Weights of a small transformer language model: MLP 640 ReLU.
MLP neurons of a small language model. Each row is named by its layer, matrix (up: input weights) and neuron, and shows model dimensions 0-159. Each number is 500 + 50 x the weight over its row's rms, rounded and kept within 0 to 999. Numbers have three digits each.
After each neuron's rows, "fires after" lists the tokens most often just before its 100 highest values on Wikipedia text that the model never trained on.

L9.up494:519435482500472519576499587425484512510537552423489490542482474553568536506451547524457547473500447423493450509518517480436591492538517409530453494525484512546460425399464447460520477418558437474618503489495422478544562467499515563565511432520399522439562529438553454487432467514450454472409435513448433370471458580516445492410520539495589518525499447487498465420429490507567389458429472487525383476447480453504556435438464474560510497491408583435474471485515486497537515411567477
fires after: "n", "di", "f", "in", "| ", ", "

L14.up493:523528517508526499442523479458531541484459491579461545561518530480498499528474387558517500523519437545516430477468488421564505540558650499475502516506585499498375430457535600422479480585449539448471488439492509514510556476481545546575499385488471551512395599476501513532494460515484621503414501460483544504415540468528486553475527482460554507546503485475525505390565576477424485474497522446525438476570499542493551521416600410519529530492472535420469417491596539638438491487438484
fires after: "ri", "y", "x", "si", "i", "er"

L6.up151:572502419556520587415553561463574401527554421601464510547522549445478508516536500529581465539358499465570479426473546437509530540545417508523447517531522525438462433531441574481431504450486534509526518508605401518491469448481467554491411480534457447435524544471513528497605463487453561521536539597529515489486437497512485561441546580507481500424407531519460499449436520572433510443464481470524561483484460492571463505547452479557436540473495491480462517384626472592561480471504522
fires after: "is ", "was ", "had ", "has ", "s "

L4.up629:487455564504594601417453527469541511441562464594445445518595456547525528482527458594454451568502617491490488429490464533451501512501451468548512445492545524530472479480488516488476482498503411433407438496497452590522531604524516555511429531533483477461628496533561521456576542521490516550526407450473551595474532493557463381508506532363417592469466492507460466508464387509460496551475514594545507509482538424521592415562461490494526564514587447464502486512561496520495527501488530
fires after: "- ", "\n", ": ", "″", "D", "°"

L5.up453:410503515508466473511531577565419544434488455454459482503492479497551526456436586573534454487562385435466477503537586439485511569426566415440504517441545499548439513564515441487498573495532481547463509449469440507507584450488459438529551454481512539437574528437504501514518422466460536472638474467533541387556485512472429515624526537529486548450516583622462627469450447500491476492528594495466518465591466521526491516508650438452522550522419516511532539460482474484511500477483455
fires after: "p", "P", "c", "cl", "C", "pp"

L11.up368:441470450502484578505474507515604444426565508440497504535485540384524436438436477506498495395502478525528441434458505460473434444507539577520500583481606540500545471569447507436432511504482409530456531564474469486547576586523542521399427494468520482563540520529487465467528435478485494438520513468568551523535466548494463492443554497429563504559537426540434534462548505536536521649498425423446476533530499500515595448475570475618453505506475477468379579539492412523605520539504457
fires after: "1", "T", "G", "0", "New "

L9.up214:612429495455366498504481524468551521531585527532536536448499513421520457492479501507511615468556425476410474437492541431494543594594593569483481547366526601531530499511493487488445453542432519477503568446445417507441563519470472542405449521504549480460551508449467474505525535515404452560433487530474512561519541527464571532563546586524550570514507465543404478427497521460521479535454511474517494445489576543470549563568479533632516473483508529425502485539419547493536546500579564
fires after: "P", "p", "'", "ac", "L", "for"

L6.up300:462452402543496587467453529438546493548484444499560497507491404463562548486513500491566522490461432407572453469511506431544471461502448472490517586424447651491519501492500497441511504446407535529470605517611484489531513397536587549496517486555436567385560544529514475556532523450500476588441488539427443569538576557524445557542656483514434503510524439550467487491515472519533519517449468484537545487512566447600469586534547540453484478476524503592437464470541492481418517451514490
fires after: "is ", "P", "- ", "was ", "has "

L10.up430:428447539502541480458529476448439415524577525554349549519483521565500485503476460549527467542382477508495496453407500493528564488483500525532477492453564401508496489523441592494436558583449409431418539493520495473521500496492566541465459486482533623481534512511574495432457567528405550417501473464455492472505481501496488563424511552513505552478528403478511521590473642472577474531556479541492500575439548511519479507553502446626437537569495492489569484538442502522394406464574500
fires after: "S", "res", "Res", "p", "tr", "s"

L10.up234:463526483508558463423403503479578457505530534449501617539480606542575524493481439427409471445435542473517436485482408566476454488616545456487507485431467481426539566531514413536475471417482505453505407429552449452550427568472562495454548508509477489465532513443514523532552479520453489460466545429476483483436508507563487487528540490602645584447456498498493531381434505519485540527487521486446459566505588574584566489562565521551533513546537438458565441486518553494563477566561531
fires after: ", ", "a ", "D", "fr", "ens", "the "

L13.up94:488519535587548587563556563566551504469582481392478526419566507518532509541491462570525465499498506478489418517507479406556534516551506514510552453473418442485529495504563493417453488484586528500460444478519470551507589563461528527477411435527416443508525492554466446393532496526476411567422559521473497574513529525453496486494558450420480480541468429656463551545511537456510530496444516554520445493465506573452558522511515460576511502392496429478559423454419368458426447524511568
fires after: "| ", "on ", ".", "at ", ", ", "T"

L4.up228:486512433645433496529589469486554505447475533552504500556501534479487439470523506514439504444536463449536491581538555525368556446549536507565457548551523513482496477437541594532499506455513491513525550527511512531556441469499508482516470510473576572503547490503550441560466459430468503445572437465474581544360664561550507561453554563535512512531488585534507540491377492533415541460455462622539564477515564455596484558500508508491414527435476488468434476546564509461477494504405455
fires after: "200", "199", "201", "198", "I", "192"

L4.up334:512497407497505552518504465566543530434615450471431496500568505487411508468507537477427559516556558555512492453434519403426510425526440513515408586406519561620492375481524551534398549540456553471477549501481455530440529459449487502511555519473504493510513579453530536443470507481418535525401508460578517497522588526464586535502507476485508556427357457548531485496409530511558570561502561437519431544455529544441442535526425513443496532530526442493512475439546516527600514457510437
fires after: "was ", "V", "Dav", "et", "g"

L4.up296:477424595463504530543419421502435571430520490557561472570429480420564455483537514432550505413475481415465544469522387451472583471452485440451494427477443530515459500522489559481465420482400532484420489529525524521524453520456559521454599484537466544461445491632445472533492518514534563517535371572584510485436396491506491539504471521535572462552461543557479515531513474468545501477472564496546506515437391432514582454513513456496544409596547469537537560435473494444458487485571451
fires after: "comp", "Rec", "pl", "fa", "alb", "cl"

L6.up17:558531460507513464522503491533453569585494558628623543490576530465499501525458596490575577469566442507507472438473461456420617558591476597523506424452482522556432505535560530525551462456464585488425483524416576509507534579478497460497554518548552497545483531554551536443528472455437491456491505513542392473494478447525448580479476521510523568485444527478475490511476525552474565557493562497530502421551415511553507489550507435564544472492463435530429357503409496500473514434518626
fires after: "el", "h", "ad", "bel", "Ch"

L6.up515:553495511469520394500546544491434481493485492445486502609535556551457530596483525453570508463547398481521507473469535461490593424537490451536442494559439437548436544461546510473497560518457534390533483450497571496507536565383504591583468538444560563438532403444476483504465452503441600549521519515538478441476501500539476456326449464449381464456487499536476417573461496508464524622479494485477524468459436432461506449530551541543551447422503390530481454518501510497536536481509523
fires after: "li", "ann", "di", "h", "ad", "bel"

L9.up619:378526535490560559515413468521471502511567587549493525444581492518484479542538508502462475519439489474496486496495481566487541507472452453430495517484566443519532520507550506547465511468520455587541499440481460562425518529533602483508423561493538604486569501484411444608506563527440405379450515481489467493408531570481492524560440505468426384502473521571433408456440600565524495520572500520492481506561482482543492496521499497531496408365516446465415537478578535411536528581563427
fires after: "K", "N", "W", "the ", "an ", "D"

L8.up152:508551491585500482464507492508585584454487495503480529573429502533524588577525487598467477421597422490572515462474487492480518519466404422501485458552455560503442523471404393512483581474528484517556544482495550517543485476448515513512485507540604563509554489515550454494419502490519429492433430520451531489480511567468514480548582599422518495476551556437486505497459450550560556449435422494581504390474507507516350444404445565564513380532540472546467437463491426555502487573513534
fires after: "ot", "on", "v", "n", "i", "N"

L4.up415:514522466435495559529441572494445523519572432673448550443530437443487531432466531500531549455422446466488409473478453464548491556497467489481490498439428552450501488553435510456523521526478452428535455559510472439599551472425457516547516486463520577421515488517434539482562585483446516539444437565513438493463445535518539462507551562505532567479514464480466533471580521459508450433490513393551478461558483582534523416467567548590506435545487476598550431397470465505592506413594539
fires after: "pro", ",", "comp", "pl", "ap"

L4.up313:495501478562512466541534467613556455498451511413520491578479510420433387516462542458573473555489500535594409475536497498497545425528468491573610477525489584495463529457494491415539447554469478498442481480485493600483498563475589620544471556480522578450469463487414532517405507499496481408534497511562574448504469494512512575443512546544540578488474439447442462558446545539439441364473519557457442456483595479511517504499553573491465536514488530370511457572522472467436448446548481
fires after: "L", "H", "l", "d", "ated ", "h"

L5.up613:591519502473491483545531433451499507491474528523499428471534464612438487513507542552502512446446497466511521488519515468494562538417472527455616468597420602449585436554499462566547566483502497530522566473458470478544468414364511480542454495491546491503580561482533472569484460412474599443478484568461464447457482536563471530522465556561538525453530563552535500565534436545471495550561544572628539493539582503510541459323530520563489533563433502490505448404455499500539550517561548
fires after: "sur", "con", "su", "ec", "Con", "acc"

L11.up535:511351501492444536545428557501533455534548511475532513444517497384557585514416531531436553444462495528501512483641498542505580555495514431495542572484598499561532528550496430462522555547470444645460511467424509435548477534468516490541479443487482505499526502376415446456596553497506545523448537527508479468448581510532627423487510511399393476477531534562426482582516487512503546518483539545513515433513505520552504514464511570563480510499531439419462492463459572463512541418522543
fires after: "c", "p", "cr", "C", "'"

L8.up579:626508540404467602550491483523534599567591442427463543399560483498524484454447494489487531474455472566557478475547508495476524536510451535452486405550375542553465487513522507591500509520547593539503383494537438501533520424488523522395552532532456530556528481413493474431553487579499473483545517432550433538455538504573498551536446515534501464487515512539537524574434388513518406495475453669499481455460528595486566542502546511543440473533541490473491506512501563514538417478450473
fires after: ", ", "(", "loc", "born ", "was "

L2.up172:556371577520487536497449582550492474464453539483395519498480492533488480430533495480482512416497535467498508448489505444507420473508476477469531511472530589568499540565505516590443451523526497447564546477559436512557469653531586592491416504544499476429451514518518452507541485527506514569461407471514473563469429579508533455550493475424450564508495462493573555490415531518508493529438500477447602551374536526371562453557556438509570448418433484437513546527485518478593454422456514
fires after: "=", "\n", "\n\n", ")", "- "

L9.up513:615462462503489486420414427457459475487425469479564596535461485445593479561497440490574537570580431475466431504419487462521445470456613518503508459555560502516514515472441501481521477515454512466545563477587487368555542459501580508524503483472662546434490575459507462517593525506570458593408473490481572477494502478533506515586491536426504501493547523471488503429564549511497464485508617449610493457449545535455556534456433501536464496492541463491484421488513556574491453454463436
fires after: "i", "si", "ut", "um", "port", "pri"

L9.up297:544522480472503491497511531454447559551439478517512507521501461493523486476504513558510518445547489489521499507512575433479389511512510595478548479568488557629558552603515455420540528515558437391498548517543465525540523420556504574562415615428534576532473469536476541473500433374547503408581440466551519472578664460545537464496448536466433556494475541502532379504476466527467416444545526488476541516490397507522542402464549429513537530496544444487564510442461467467558521479523462
fires after: "f", "|---|---|---|---", "ch", "W", ". ", "w"

L6.up448:554517460480436521575442489500420450488490438454468504440484440512557470514550467416465555448486505461483516421455635484486493475492551520468524558522411506510457485506540493435430439516528531584437564481482480489553541587481511534551462532455584585495504597507621463543526489541514487513526519471511406512475371473496448526560492523552570410578483512455392459409545492444455493587479499547423538412472578546522445563509549515467589515469579411473448469574470522463580485574427495
fires after: "A", "Nor", "E", "ir", "Sy", "O"

L11.up485:478497414460465497503468467558460465489498461478460537493421551512515427541496560521546551473530461531484550545463506423381502411440548490530458516587527457506513542532567566476494420482479494509445427530473483463559492506479580538461462490447431502399485473496583410501491514584446483398568415491542463580479563530550423484461475501527411594432464610449491533646469557548536479582484478613534556476542511467490499579506567458608441512516507521582507404550522454477513484435452477
fires after: "199", "198", "195", "194", "202"

L9.up342:419479567448508460514500441483522455415484513420496522480384426534486575500522438515543533504410514567461486491488401472506555426484567542511428433508374472576509544513472498451564488575481533451536467454527452534577471539549481533564534535525598520495480493606546519475496662482446531456397429528567479477531492453496545527511529569559392506518482501465521452504553583595417485465523532578532416431579529525498486450560589550572496510528491456510480514536484519459510528484607550
fires after: "os", "es", "is", "us", "tr", "res"

L15.up168:553575412456558530555432537542489423483533495508540432446592541490534496490476552478487508500492504393456457554547478360488490505486555423546532487582491625532510533531471500507484426423547606556428514485587441521537531537454533516595486463340451469459523524515536516479549558489469495505537528475540524426500440444517476528518486446572502567502450565447411565542458433528533417501586521574444507430516482514550392517466483499512505511536398387461500533533551502523552588499512520
fires after: "C", "c", "amp", "r"

L10.up574:489601479529545555580496466531499495510409482513519465506442476481499465505454442537408452541533538410452449523509508435413597545540515433452453446549464542476436446442585439531442461443543474576585412477407527524631472477538607448445493521469474503480542506464477444506413486422395491488426403494462496453503449609490446554482465441514400427467486475416436552461508481514536488561458479489518497504498481563509473544460570560587417527533531514524477468494572510580459502547517419
fires after: "v", "in", "om", "inv", "n", "ev"

L2.up549:551481523400468523506519485519511501464540433478453417455565538467543511441487526543400595406437470564537500552391458529571612482521502506554496460415442473440519545610389486569558516529528467514481556498505539541457516522495544538453548598505462478579609474485527498498501431525542464445573503515507483573387407448510472549486486507419410493475418578516505449506487517495435511478413397501440496484469450447442555613547524525486475532464516569482436454522616510465507528544490506
fires after: "(", ", ", "P", "born ", "K"

L4.up432:383466541472541563500486566537459460477514503442466510518473432417550463533439522510523526489482483457512394536437574552487528555398472472420491497451528421492387437516484467494519515497502471447435514431516443499610557452494455593513525548595395515449485519530493394433516528586576498452513488493517453490497414430453475559468445538516571501556536536483520472522374585450477554452630451522511562578510472488524435447584494517471442554501560581550523510511496532455426458586462511
fires after: "P", "the ", "p", "(", "-", "S"

L17.up49:497574520519543403485562578443547477463512579500419502440463509522502575418557452401547481456501365523498539526489474558482577546529388489531484498524517533481509546482500453497432566478419409505427578465506506480553625483470524465484553532513438510515524427456453504526475527563514557472518473453500424439475548476502472418549565540488445537505542428557496393477545549483527533491455459600542462549574557582494485487460522545351582569553553446552505572454437518450467507426513512
fires after: "H", "sh", "h", "p", "w", "ch"

L11.up4:437501525568593428472514501547487475499485520487560553483521473503590523561504505551490534497465396499437482475460443454401573534568497383500508471520490448554522460569528477451547476511492469440403551454595494535556490552489599581535479613502474480485584536478481482521435400451551519447494540639564494446477525438471421554514543427553531555569493505474644534469561432526506509464595535492506535391545433442484530509417522507530467511540500467510530514540477496515552523611464420
fires after: "the ", "a ", "it", "; ", "s "

L14.up99:548424604541502453539445516524542443462546503564445462496503530461554530554525459619436619528512427509526553468494464547401473485467528483584449476511555448571415488518408513545460573540538563490521483451582451502424517398442500536554511528570474455404454473461589424603486431488513438443505561501545587434478561512506588512566476524493513537520411564443537506544451378461468471406487529521447469490541509436488500544488553519499501482471456384532463512547477497569459485482551458
fires after: "a ", "y", "A ", "s", "-", "the "

L4.up554:504554450503530505497499448518521421466423538548534468535514444472495486453441505509474496553533390559485362503507546409519548512569465439465501470458540496475518587430619530430571596549451459473469545519449429575609543444502446543538423555485545552502441480417500480537388587486486452550547424487572462424513440487470477422496482562541515605539510502519486451496409453546459477445508507544438367535566593429487469470502560444521516544452528448506415519499513510445524527487511468
fires after: "h", "H", "S", "de"

L9.up635:538544483525545571501549467460454491453522444429511480450500492416493434526494534444599526594484506387458523511524500532488481451552534456492454486507478483588565482470578523454509534568508546605485464535415551551570425490366640419478424604469440587520547499435442457524455533471540355554498490525514461481563458585487493524516465502490504518466469436409515383463509538493527507528496521393549472478459502501504548511503543429487493508462553532454512505510635514529596482564538517
fires after: "D", "N", "R", "Fran", "os ", "de "

L13.up151:539532420502582524526589557383488389483514502506502528511560465488527561529439371561477506440552534575455396479551495561514467456466550414549531488526530461446533508466523476474511592511544442505522568461565392472520549534512476526518422540540492502443548518444511367524543512535425488484604510525531461464522569593529550549451433597449431562511488484539455481437396571407532504502485519527418420558492461487535554472520531476460556461521567526539490536480542419448426487526500566
fires after: "R", "H", "A", "r", "S"

L2.up311:466481519474517574532462549488603506457443521492546506439425401509471528565502530448460525454497464465448437485497424477508534568533565446406420369504546548516518574556511501494474500538558531516536474423577491478563501434553494508400547467459547519573597514526482573521502533503475624543502511374554548501541489543543552557517472602486595547427524496590463434477430521451525487488416412505473549430540478422505517522521479620538490554467547563547419519502539498467436496430545449
fires after: "F", "aj", "Lab", "ollow", "A"

L14.up234:509413534517460449428520555552466511534504542451457553498519547540580504501469408514544470473488434591514472575492472545492432579477493512485488489419473429556530466476466510446449492607582431581517389496484546461571543649487603511502468453437551526422482604465520503567460521520515436460469469468475444490513497482455459487603611555540520456501475486473412494509508426432522493442525509535549436452436571530532496503506568453574549427423418500525477553477595408495516585528552493
fires after: "K", "us", "id", "ch", "as", "os"

L4.up193:513543428416519438570531511417453493547547522462493498541441449480489537502478570539433537545471562539455499566504491572506470495490560471480496495459442564460592490527508488508536493553567434430480415454556433540569389531505515509516501409492388501600579501489456497510584519470544594462474539569616538590507512516467429623476497548392600515446398445533513536474456552440480457568507460562449555376510500527456500469580553542433480564531498508495520463504510523438487506446537556
fires after: "B", "F", "+", "ollow", "p", "P"

L8.up1:525475471560496507606442451560488494456537585463500473525467516519510616501475501507535474420469502412493505561563456562536525400503511475435564508530484514523499536516448617518560532550492512477507464554446539470428586494466572504550433592444552496456497535560510477536477418539512433524483435467444572583461482512533556589518510526504582544501527454394442501453464496430541496579434570502624433492440529554557460520480601530447508559614440482544482574442581466554486557534526402
fires after: "C", "R", "c", "S", "L", "ic"

L9.up245:651450540524498453474535521512513496471429539426466555512529566516476454506441445552506443431444460505516425427509478555637445536450519544569422448482478434574445490545517517517461504535524509438499476495495526481431555542563563471504485459565511419395489481535445485512449565542463526479469477594489540505554456539569473414654525542533505528459519599513471523538551587485508469509495486557472470509484520468502523434492604402558550369519495492461448375524505451463463452404530522
fires after: "os", "S", "im", "us", "s"

L13.up550:532616564518477488508469529569459471458573474507537408513586445555459478551524400476463493539442565512427426346486484507485535499488471531499524661509475573551521417531465495473541535521501489455375532456518484488556519538405534512509489529489465573462600530442465557441549579451406545507488490469520515491517502553546450441557502546429444585504521482479495545547483430554456437526520499458485554464514499511538465480465426427490556487438468473413482487543398605594431571523471518
fires after: "C", "co", "T", "S", "c", "t"

L9.up507:511434523446526463447528440535500492489494616556501524477561642465534453503589542542483505483499467561481523520577578428463521445432463554552528495454419502504424510403514536520487590481441533405472538466505467658491487522448526538514470585412558565455464533584377434474478576530473537495547398434541416481592526496529540553577470543492507507591510491516509478511475447506479526381506477455434463431496500493415508537559494447451485555475454525435474431528539498501544551490526554
fires after: "h", "L", "l", "al", "H", "\""

L6.up470:524528519535583467464589523409565567438461433484509526506505488511447526518482458488437516496439594451432491486457561447444469426537520482601422512448533521560524458519519416496457565468500437547517391497518551598472437540579559425469462462513503496441553573538458492422468487524494579407542468479542557557486553574533620457394475396470517521509453559415540516508462498485549499546574451502453437613517524528476536600483545586467481480487441561523517528455479481498382461554484492
fires after: "v", "st", "tr", "V", "om"

L4.up503:398597448572530534549509449551561537399450495497453414421483457355625513474471459567568470598489486498532520400478518514475428508487512500506469517538486525525414505447540470459436482497486438529497485399481541531535477547506470493581562541452509461508520502569507468498502492479494597495468402603554574494446593411486451497440579461437520479518455505550576506448512557536502554497480480442500616524463497522458505475539520526549551418507491467490458594478543591527487496586391528
fires after: "| ", "; ", "3 ", "2 "

L15.up349:610476489556479465430492537493478466455528460521490534374475536521473478484468504515478390474477399574379490549463508524496502450467495499410537404500531456426546476525517490536624607543454513528483548480574530467524481453411539517526452553437525495572484464533546507478590612497562541462554432480445531402494574518459505510526558549510457560427596589486491495502441439518531484440539588493550428501582535520515504439473526430514494534463493557374408549508480465505544434553562515
fires after: "h", "H", "S", "um", "p"

L9.up504:492594457410481500477556485542497455525431550434510529525513545493660439504408505591510486572413477600469458536408436481548478517464466522451393512443513533415509542521459452539531530455503486494476550460499571473485548532552546504543444536386448465490478569599489431467536491491441509556536462489585576569485508560491501486496568464472501461567536515531521447476461516469554553429641431526519525503456521391514419446488454507448488484479483424477525500454532520504377530519398569
fires after: "| ", "; ", "–", ","

L13.up554:540489430444550496518498471534574423499554557604502569465467410545601587484457478584413555476494488484455535474444455511471528531567474398522438422473579495492411586500563439462500434462605510496419566528537512485536567520567486487600561533570478554564553450469541511559607499480442469560520528560539491467429496429496535457534567493519535413532516600449474452495482504501464456490472478559573448463578619449526523494499507464511491438433475506523507566504420519427538520426502461
fires after: "a ", "the ", "The ", "A ", "al "

L9.up550:531495479448543528447508477515580513341576469482509494529478496433547560479452464546510503486539480490519449543431472530546488464451390530530487492517486612460473430546440648367545561482460447476381542547509513492544505506403452464506428508463500496426471539519567455443463529544507458431500468489541525564448529528550543478621637456455505540509583483435497516467568528503509541548473472498483436596556502426486483443479518561425528572545485420511433531534505436522497461583440479
fires after: "r", "g", "c", "G", "R", "t"

L14.up206:503579502548614518566528561557540448548459468506487554484425541518562546515452468511440407458386507469471457450487474459520549490535385571457541476504495526482585501579488426560450504494476555529520497486503397487466513485488520455510403438514569515428577613457566553455458615532531510476452591584493544493466572489586438543464483544525517433504488582501581468545494499589589509508447456597465518469545529532483590576520516495578451516507450488488478444490523421462560519538448593
fires after: "| ", "on ", ", ", "3", "the ", "On "

L2.up36:495507503514524551579512479497443583477513589532475476497421547464527522560585558543465515527491452517539443457512547399527432549528386550503460545488487504501542493501465423490541458489558475536516527523572452619583415561528481565553589529502562548437540468522462479514436531493469399552449453453568579512467534438516491558481551519495593497497415520428486583445463541507548596458482492500520334541422431395506493445581565518531584551433487479495517521579469496456506440508434535
fires after: "\n", "\\", "; ", "(", "0 ", "| "

L9.up98:471340444482614475535515528454526470457456539459465497500487461511483471545464516547485566460515466527570504483515580516524573532513483536468595525504520463540511581421461568416540550488471495545486515489595419542575508498535499465513458464480564610571476549443503411517533553571567427461489428577532474497461417492467482553501542555575510477540491560576458467499572563506481478533369523584523464491509597500530445484491373497510538489505458390391486472546527527580582507485408512
fires after: "an", "E", "a", "al", "or", "An"

L9.up599:480430390469451591476395543451588506429479519476517489477543502571468497451559536577435567511451501558422468514488552503494521479468453504457485557528541528456488524567557482513533579473528519507504545418521464451417547442474531458440591508453447477489413502554455528534367435454386448461478494534485450511526526487540516524553517453458506522499505573499483595470523504576602466490500459492545443612548572459470422487565371475411440373467609561441499499491491460512520496469533483
fires after: "| ", "V", "was ", "C", "c", "is "

L6.up195:386499542562518562511444512474511498468530550469497530513519462601479460409482520520603492434444591600408498505552416439577479483492550520417535542480398541476460410592458572528478613553543428497526501556552487520501484539520556454547466527442531563436566450567538567479493497485460569454430567490562493442498451585466524512479458493403425492605527556522479587514492463418562502484569528513512507506548490514555515497599554403554431496576488458568475549500473493516552538470528472
fires after: "dis", "tr", "D", "det", "res"

L8.up153:588554442591496490478549604537538541448570528577484483401631536452543515394514492527537503551518468564601440557509496444504478490385384427468586508482508524544486569501470398449472541517433480540446422554502448480486475550444492528503520566525492376458522474522472602522509483507503443484547489444516490510527474542606507463446494553506445440435544502489403381544494518465503509529528423484491505523491559538446449534446499575556485565471589505491533513451459443472428564442525523
fires after: "Wh", "'", "had ", "h", "w", "H"

L13.up559:482457470411506473446488538502467419508555513558461488432469529436492541416532473480499462534479452492494392559416514449503489536475457500509437486478641463446538576544525502458466589593501504516527545524549537450555459495558525561443545488439506441531550500436483463543509551422428566499554462507484470467630450419485439516497553481519583497442572586489361601457601486467511567516478382365536492523562553510533413489512513443523476500445491456451461493497507420467557529458462486
fires after: "M", "P", "p", "| ", "C", "″"

L13.up198:546545582395503489514509562629419407407525443485530552450528518425526480541560447491512584448472447438439465526608536507507486451522515551497558492450456567494529488524487524496503498452472567443485480487614428497653545448492422563539560509467499508434490569455550509532497565536526510434483455540575502540398428452436485557496588511508495491519472536517383505500487442484482436521452480519408475528490536477589504525582477484586594551538505454473515400448508505440474513420445504
fires after: ". ", "In", "E", "S", "A", "con"

L14.up544:593526521513432438447540520477542467396429474471515475523544513492534475438510531583462440449578426429478463538459537503470491460521476574494489410474456478541487490521525469392459533499497556558469427408510524436490472381499498458413511554478578636477492547454623409616483566455535564489616474463514563507539510519437524505587514474495447447526511616492544481520406490596530456524487453446549519524480470428442511493526592458474485461534534438472531472428491478494481482443538581
fires after: "ch", "Ch", "em", "Li", "f", "ab"

L2.up459:495447443424470497521537578508497497414525542499492512438528443583494497520598465514423449552495540521518460498546500510438483535516514452468470464499539567536598514538537599523488487479556447397470430481495395477616429533554532532472517563570565499413542475545458472595455451525497419571485405429541564625486455496522547519601473502430534540454421431393429485466533514476558590542464436515483485499511512443404506481502494546540543514554403457483421488595479483580507467509469499
fires after: "\n", "Tim", "P"

L5.up176:524471531553459480482620523444431504465434505537474451464532464467454505474527603556442503496466491532513488417459581431396422470539484436541506561550509522460568406524459463550527484390529518450468553405526453497530544488531498499492578497403514519521462525499488460537539470511449534472551531473478495448434463567562377502403527466478553436582585530561414547489454450446457491556495534520495578457516487508520618525490574455542535529547457467548441490549480417429584473626449405
fires after: "U", "O", "I", "Sy", "Yor", "sur"

L8.up18:491504448492398521483513549462509516457524410403488413497459481521616574554431396517577472541523508399495466510555477544500571495484494496504529528582461532502445478450488452463440551462492433438536533529455476438643600522517445507425528506609505454528543534546551414464410422448538586471567449504529512416450502441519517547505613449479439562530580548480551499539460571490452501557496517572530553553540508410464480496520505561528501571559436490519464500526541549472477543388501471
fires after: "v", "p", "c", "res", "t"

L8.up67:485467481499539502507560528479554547498436489484485511459480509554490450619481559545555491475540492525576489491567637435494436457602492513536533539444516596433468489518494515530526531580498465396504488545470515457530538538654457482544483465483517536607568557551572489382525502585452561500550419472505598499468473514459513558500601594513547621530519471594513441573465543516529539485442563434533505510466526509455465573472490503500534481533410490470500406529460518525520503437477368
fires after: "v", "al", "an", "i", "Z", "G"

L8.up609:547454500537520463491554488464451529425497569522483529507442473542414510542456611484526439509483515417472564451447475444520573463520513477481420486557458512487492482526451620593528450510428533493517371485560450483613579461433465504574543457379529572487504509456423475525499491493482474465468381554465515522455481508586420564537505491498508567511528488560475618463498427653479446545491418459467546497542518450463464466456491436455455471496452413524595420434474542482487505496487561
fires after: "acc", "ec", "Ac", "per", "occ", "struc"

L8.up255:486486425467584516483478428531547503514582391480529558457504451431519479472534455546562515483539558453529403482513442548488582422454518505509491540471452507544525521517525602528583465468387438460492561559473509424463513362449576478490487523522483547471495549519486435492504500443420563398479488543478531573551511390560472600471482465462476507524485508459539513516498548469509447514514506549501468456567570520474431404507436596455495403488458581388364519433508439523517496466575556
fires after: "C", "==", "\n", "St", "c", "R"

L4.up498:558425514439547507502554509440452459476516559503475431529439437453516432481484508538533498516450451513503488421444530507468559537369412498448422468540507508532465515487477321469499555553473435472527512429494568478540624532517476553438517566575496490620514471488530543450384451494495543542525559562553465456516402489517552560518458474570595547524524429519452413488460516478516557449542403465484547459575588490487443516542488493550431529513488526532527505547436458560558535451396452
fires after: "p", "di", "P", "un", "M"